python train.py --num_hidden_layers=15 --hidden_size=768 --num_attention_heads=24 --num_key_value_heads=8 --head_dim=32 --intermediate_size=2048 --vocab_size=8192 --hidden_act="swiglu" --norm="rmsnorm" --norm_place="pre" --norm_eps=1e-05 --positions="rope" --rope_theta=10000.0 --rope_fraction=1.0 --qk_norm=false --attn_scale=0.177 --bias="none" --tie_word_embeddings=true --parallel_block=false --init="normal" --init_std_qkv=0.0145 --init_std_o=0.00265 --init_std_up=0.0145 --init_std_down=0.00265 --optimizer="adamw" --learning_rate=0.000371 --lr_mult_qkv=0.4 --beta1=0.9 --beta2=0.95 --lr_head=0.00388 --max_grad_norm=0.5 --warmup_steps=504 --schedule="wsd" --decay_fraction=0.807 --decay_shape="sqrt" --final_lr_fraction=0.0 --batch_tokens=[65536, 131072, 196608] --max_seq_len=1024 --doc_mask=true --train_tokens=1440000000 --max_steps=11178 --dataset="wikipedia_en"
MLP neurons of a small language model. Each row is named by its layer, matrix (gate and up: input weights) and neuron, and shows model dimensions 0-191. Each number is 500 + 25 x the weight over its row's rms, rounded and kept within 0 to 999. Numbers have three digits each. A neuron's up and down rows have the sign that makes its largest values positive.
After each neuron's rows, "fires on" lists the tokens most often at its 100 highest values on Wikipedia text that the model never trained on.

L2.gate1358:499484473535510471495504503489497508484490479476500525510497495507500516498540498506488496525567512493531439488498512518482480496451489514535493522479485480553477522480473454478479508489517501494514482521494540485530489494530526490503518497530548524489517535485477498478499467543516521478497505485473514489465487458525477500502527482491463491506498493491486522468465489477453505467466484493502511504534544530540531497477499513510504505557492503474484470481466531495498506514486507501525482515502457524516505506546533464501489465519473470510540488488470506489488518467549522526
L2.up1358:475502492495513485503472486467447499518488515505479505509455481473509539508482496513523487477508514517480471523469505519491490488512465522507513503484522464524545500483464533506519511512507542515472550502520498495445473471494467506545510499469498501516492504527504520476470469514480465543496496493491498529485528490525476519497508468513490517551484471511444506525495461468450515484444505472479508479509491494528510493495502502536459473486481519516500492480464504498490526506532528490469514453454463509506495516485479522440444458507550522497498503479539468498512523463492485518
fires on: "s", ":", "Length "

L2.gate1197:494507485509454524462476526501494506473495483526453501511505508511466505459541488495533539489512511466494449475486504493521503517572505501454420475485512520455510496476485545500522504526481493506454485493498478495504471474541484481474530464482498529505475512485466535479497486476523512471497500524507528554535492498504500544525467470521536505474477483441545490560497478494541497490487506507510489523532519468459540549492511531498451498499494465531540507451523476461501531462545560477457496505494518469445488538511531535484525469495487528506489504522526507504525505461475469472
L2.up1197:508490478479542497493524508501484495468502511503528537491520463527501464470512517466502518496505528507483470504516523485487480499499456514541443514548429511496547479472535499519526516525539475499551512513500529508532491492505541516487545495542514448484527459477495437458515463519475451481503479488497494512460487532546489494491497486528528498492473489486519560520520460538536491504523522519495474506520505511499486491536452479518502472524455550491484481459505511490484469494460499487520480515484524498502496502495509490460494508525503512500481505537495542501478528491468531491
fires on: "P", "Ag"

L2.gate1616:563455484517504556494496540507488476444502490477500488535508542488473529458532481497505507543510459485511511485520511508500478529503519492474510499521486494505468463503476498464466503505472493509544499511539489470486472527509556532481538485498493497467463517477507464536521501499533534525475484460459533530509505467513502487479533538502470481539525512501482503510483488498498443519483523502510507466552505481477513504481492491482502536486514505488516473485511504475505472527519479545520503481504494482504510508522484447458467458487463543473488536509541484477523500498531486497
L2.up1616:478492524508460478520498496525501462516471518500487486506502517535474473499471469492558525460504510503491508533485516516497497491554512442483506503523469525496506497496516550473512521451513495512513497465459520461470498492468504470495551503501486557526534470440519495519509532530504508491518500485493475489536474524491494496498527537502543483496524513501506506502480494452502482511509497473521510532478532513490509509497455524530507512478514447508476498517547459485473500480517536488530553493500538478490570500527545466497502490470530510532500479497471532481516521503544483477
fires on: "ip", "n", "ow", "up", "pay", "g"

L2.gate773:485504565539537499469502496491510510470497481497528449501519494479490512466479523528505497538507471489537510475525466501536521504508473494475502527538553482547494496533516526510523508520527520518478491499457447499511483503503531509564477492479487501498472509510505522479586490473450537503545498487504465540472503462469519485482500480470516511495463467499483533505488520498513509500510491527452499508512538534546516508512501492526518515547480549481502517496515501538500516445509518504538501558505479488515452532534471455506499490523484512542508480509484484535467531468528531506
L2.up773:474454489476489549514514485503497511504495514515486506511450469515519471506530500495536541453459504482573485502469534539490520468532552537533517509500469454511486517461521504492495456485525485526481499512539484501482492481512514485483461517510504467473545498498537480551462488482520505489528502483497537529505506519517537486478515498497501512502481472492488451518473496514517488506435528450488470487455477519480505480499505519500500489493518464479494437541514441524465486534527503491439512507494486485467450534473499473452472506486506508465475542482476448429513545503465525542
fires on: "'", "ed", "u", "and", "s"

L2.gate1065:506530460497507512455515535461473504454555513465484501489509476499539514454497494538514540524478500498480495526471516528467497530493490535535459532473525506491506513475511489481569473529487497518453458513499533507509518465524506489514501500512492539559514527506545467478503508496492480501497484506496472503547477522548476493522542514507480449505537473494519490476495522491546487525470479488529494520502499533545521479505475496488512489521515461562478511463529519547507544491516536535524480512494506519500558524490498389516521528472487465506482454486524519503459515471522511500
L2.up1065:526513506524494434505430462529555531544502471510504488529515505550513514501495521525489470482509522535513501455482505528505500491512508514468516472499487512516537513505525474480489492483500527530483524481512486568428502488540516515478522514463541526477524508490558488475507497473473536507492491514505495526512496513485457516464499524472514519508484459506474490521506503544523520518501503472491506507536478489538513488488509512470509523492498524513500507496487509442521515482500515532488455464480495510516534499503479514498502520484470470485476522480472513479516464469479503494
fires on: "con", "official ", "possible ", "an", "enc"

L2.gate268:508483480514514502502521517496508515488524500555494439485471537533497532486517477481533510478530518506504519507489477498513502501507475488486546499464486524509519510492503494489476503458473485483495469491471535484515496441534459523509463492538533484500473499522470540521482510481530463498509509542443531491494480509509506504526457505445492478501425538504470480485507517488475504516532495453471492472497487554547466491465524524472521531503452496496493496510476490488535497484486496494507496518487501446514502486488504522485509472499518513493518530516517543476502509458523538478
L2.up268:494510482471505502429472502493508486538478529487542488500524536503483495483505451481482495502505501523483527479499471504473527531479489502486532508534519499502517524505480485530508490502515506489489488466504469482459465508448519504443452527480528510467507459497481502462518472526500518537500516506541494465515532511498462517518452457527515499494457517516520537518449509488537508477479539506494526514526445513504468472487475495517532448499524513477481507496475519489522532496511505510500508505480502474512497503521480493514456468506485530502525459541491482545497535505475460484
fires on: "R", "M", "R ", "ank"

L2.gate344:514504515509498496460525547442494462495496507479495491521546481480502509502513553492496507492478501467498515491464513480486504506478517506523513470495508513466485564484496491493513477477491457476506497517491480505480503485506508485499455509535525477494465471485483571500515504512530445478520468519524461517492468508515506500508486514494484442497456444492485482502495478505521493506539492505512460543513457480494525500510569508502495516513478483507505491489444473473525483469499543488489499490452516510477500522503479469465500472490508503510482483485482524520500537510484503513
L2.up344:515503509485502454457547521455511477558501526560497477508525494501478501521448456524519540532510482527509465464557512538519467490541516505522506538512498526496507469474480474455533540507520487467499470507479528509493485468520461489475486491506499487461537514507476514474467496526476531537542444463493495516451536518512486497525553458505512534520498523497504478519499498490468527481518503485489498502517521534477520506515476517509497520477474511533536523500484511470471494503517495495491512492518506480488445512470490458519513492472504520520490499469474517549486495520486484480
fires on: "syn", "vo", "inst", "u", "rec", "vi"

L2.gate695:523534554484502462541505465515502523494514546526496486559480505479476528494466504541534522517469521469513468520562523460521464511493519486472522496452497480505545492492518497507453465473464510493483504507521500490520499526489505537486472548508487515463521500500506537473504514529494482509504518504467453497476498479447472479508481513518501527499554490470526509477457496485480457482545495497502528522451508500519524498504481497514472550488536520474504483547472510494499544507462472510521510472491483501482486528480499522454505503527504520484506522502464499465475508500475486507
L2.up695:559484472477511576492510459534516508487500469474552545500488461515520504490465536488488547470528510523542486477512484415511507443501523513520502513506479483493501491500512502501480440486532509516462504525488509523533503492530512465494481505480486513522500510497514506483513533538488523479505488486493493497540483466486501497481511482487457498508526462481468442483534503470476557489487481514490526474496512440474501510510504519475463512511506501508469477496511477482476550478482530491518500524487487498514484491513477557501416479528477510526518527519507474496482532486467531506
fires on: "ac", "Ac", "j", "ability", "acc", "ab"

L2.gate1482:489516495529505478443508474520493529499507485473532496507502517507501517482470520541464533500452535514515515501508460462479502533523458516500511460554505547518517504503521517515500476549536486489505488568511531501503476519509500500523505534473513521492467495526510522454528509456483491519509512490461496475565526521515511508518500465495512479496491495481503508500530499465482539488471500529513513531497479509519572509515488514488523464509533490534518530476496503500554520502500472500493523512456505494519491510475459535548496481474483507493504524511461471492467483489499556481
L2.up1482:481490476461481493531549489490476531500449494512507534472530487489477488449478516488531519502475490475473542505514492457518559517437462532504514494544501496501485524506476483518525487537532461480508517487523457492540458537504512498470461482483492483531505517467473505463496454490503450474501502552462486545511531491535543474536522478502517532488466485511489525500515493482441533528455507496543496511557523514454504535531491514537483461520462513499523513497502517515462495464518511466517523518513540487476529499500537460478517528477507464544470512474470518506497553477518519527
fires on: "a ", "y", "N", "yl", "L", "P"

L5.gate1907:523488523493498517538444475562512476557509485477489537499507528476461486448485487507545539464510458519485496522456522525523512505535485478521478499491531480512497525476483530494470502566549498518492488497493472524469533446490478510467507465508471469516473546468522464524459547487545532504489458540488525501528510519488497523549494464488494512514489470514543483473494468502492514478475500503530511517468502461495454502545541443471506449513495527513535507527472465467510464499462510546491483517485479522526532504513505503516486496454516484469518532462526518508468472500501481487
L5.up1907:491505453516492517499483467495510447507499510494460467480462462529463506505481516492538528528469449497467479537515498499501452503490522527483514502480511486472467548457505522473442521511542495533493495506507458537521511534500487495485512472499518509508516499495528484506519519569529486515538458524473529476512471479519503453500535504509507493516493541508516501474548492554511500520548509502474468529504521490502513493519495515491514478501493488537500524506532506501515507532444478508493521543503457512507477454563497511521489517563452498468475480459517510494510514438500504477
fires on: "Z", "ah", "ich", "Y", "wh"

L2.gate1937:486522526517494480524533489531490520408511479467497482539496471516495546503513484520493509475461487491497490480514501519483543449516562489504491489486510527471497472538488543494502481506569528479500523503524476506479473498518496525497451524463557476542524525506518499525516445474524492523508496521482524506491488473527492457520494483515479509488552518514465547453565550492502514517524489466482545537494477509509482446537501503462518522514509503504491493472480516519513535520551462480502506485477542492532511548477490484500497487487489551473496480499527482488485478493515479475
L2.up1937:468513508470459532525512522473493508567515490524471488438462488512472571488486524516467498547508498504465483551487490418533528522546472483522525502495524490507504492513483527544518506504487513484486483501489469544521463498517513525483514535507520507478513504470493504503534491466501475500525538517524507530492530500499481530499516512521494521514485470474517528509476513495496532519525504549480509481487440473468524479509531484506504518511527493528494534560470485544488432477504530497534466474480482494516515501528523501486523488519504525509469454504533514477475481488479465508
fires on: "Tre", "tre", "ert ", "Y ", "Tem", "Am"

L2.gate1317:565484538522529499441498541488517498506532503452524508551508520495536496484493467551479534541456522503496497483528470466499506533485474498553520522498512571491530525521461512544435501472498525490500542494474482514502475507479509446508492504453546505472486504586527514512551508530465498490482491459508505502548511514509547520515529497480484473491532482480473533514531459485502529500508485527481500486522513485482497503536510483496537543525526526475490508533458521474503488521520485519508494459475501496506480440489515512495495506496534484533484490519513516516501491505517484502
L2.up1317:525515491515514478483466513509520518479519501491511498517514485499497506507505497532520510498498488502514497499484489507513493556474512488523518481488505511540468492515512495473464480481522517512486516517517478547502545480530531473497509490486495508518503550528501497517432501529504494492467427510502505500531505506511499513476495459503474492471565506496525423547460455527492500499547509511475529463483506531512498520519536446492507476490466527490501476501493542473466497504500531478475481497507487466518534481503565508426488525485478451481523527506514493486536542514502496512
fires on: "R", "r", "if"

L2.gate577:521440505498467488466513503495483480493433457504499489516485546466474469533490499508446515520484516457497508558507501522472514482482480501454492480479453562529544509481503529517497476494520485464473496520482487523491493494460499507498485511536537482489483492554488529484532498541478495486479485541503525469502513475495463537501457493508535484530526528481474519509510475495527506498507491453501513500502522493484538503508478460501514517537528455460477481512491496445500486499479476561546508493486496506522497522484480464511481495486502513508529470501489525525508498540500450539
L2.up577:493501557467504452509573514462478486460450456502499502519479489519508549552528479509484464497543468518469503516470492494455487541492518500510548457492497515536507496477505489519493557513510471479508510525501511516480493452509478478515477502525554479479482519533525508482520504510480449535462464515506477502528489495534514524501469450501477514484503491463487484517519531521471473478471514492519485502448476524495530452528514484551508463497490500496490486505496464496522455504520487532481503496540477484474489476515515481506522515472499529516501483512515524434503501503480488489
fires on: "R"

L5.gate1511:542498488534481548534492532512457503509509502488476507512497515513463487493491484501509492506507510510480451529523507526500511496489495518481547468495479515519506518488462530516521475484475544497525508499469477531490479514488478508518490500511501495482495518498492444494496487488507490506514508468486484529507547497546496522535478496508526516574493506534510503466518473471536551509497473521480481521540470503472506511456466494499526511511562515519546533559477484490489476509486515482501530511476468529484498522475497514440488461569491528504511518507493517488460412537520495556
L5.up1511:517476442514481523510519528473466532470514516513493523506438504519477494506544469494481499515519546529509448541530539515520545531522508487472525516523490516516512509490486544512466485483532483514486496516492487481512500493516516533505520501536431483518517490513537512453489483481483492473492506507546510493447508495518464505506479540500478487533506477507552498490481494479489455528470492509524482500552508529468472498507463520498481485537489530485494482512529481510484505497542533469496521513539487505488477522488486496512500506512475518520481501516477430476470513498524471538
fires on: "| ", "there ", "There ", "medal ", ".", "ection "

L5.gate1470:538472510477497495452478516471515492518511486458528524540511477488464491499507470546513516492512464488497556463520481489469488503457444519476492528489489516504484496458450499493516495511535479475452512520478475519520515507513484467487491552512516451497447505456479497512495525448442527481483478477510500486482497508518547479479487509499515497496482456517530501507528514480529491491530530513528487513521511507518526477506484456503485493485542510477502558521499506517498496528518504543504490464445451485530472498529502513545502517479461500456502476488491473487478534532519514475
L5.up1470:477552499435550502526499528565453481522476490583503470476468526489482492499489509488516480477488476481481446531492503504526516506518499460481512496497509532545484502529499492518483484469507506548494496503528490491554512498483500464536551507528492499518487483560560431474463468472485474496445502515443489512492487517513534507465477507491469536543523530472491479508496499543520481467497546487488496512546493477487497466499480521501497503502509469491508529488512516530513463523494460539522510484466473490545465540504515515447489499511562460494491511499528491448493502531497525501
fires on: "ad", "High ", "running ", "ing ", "premi", "in "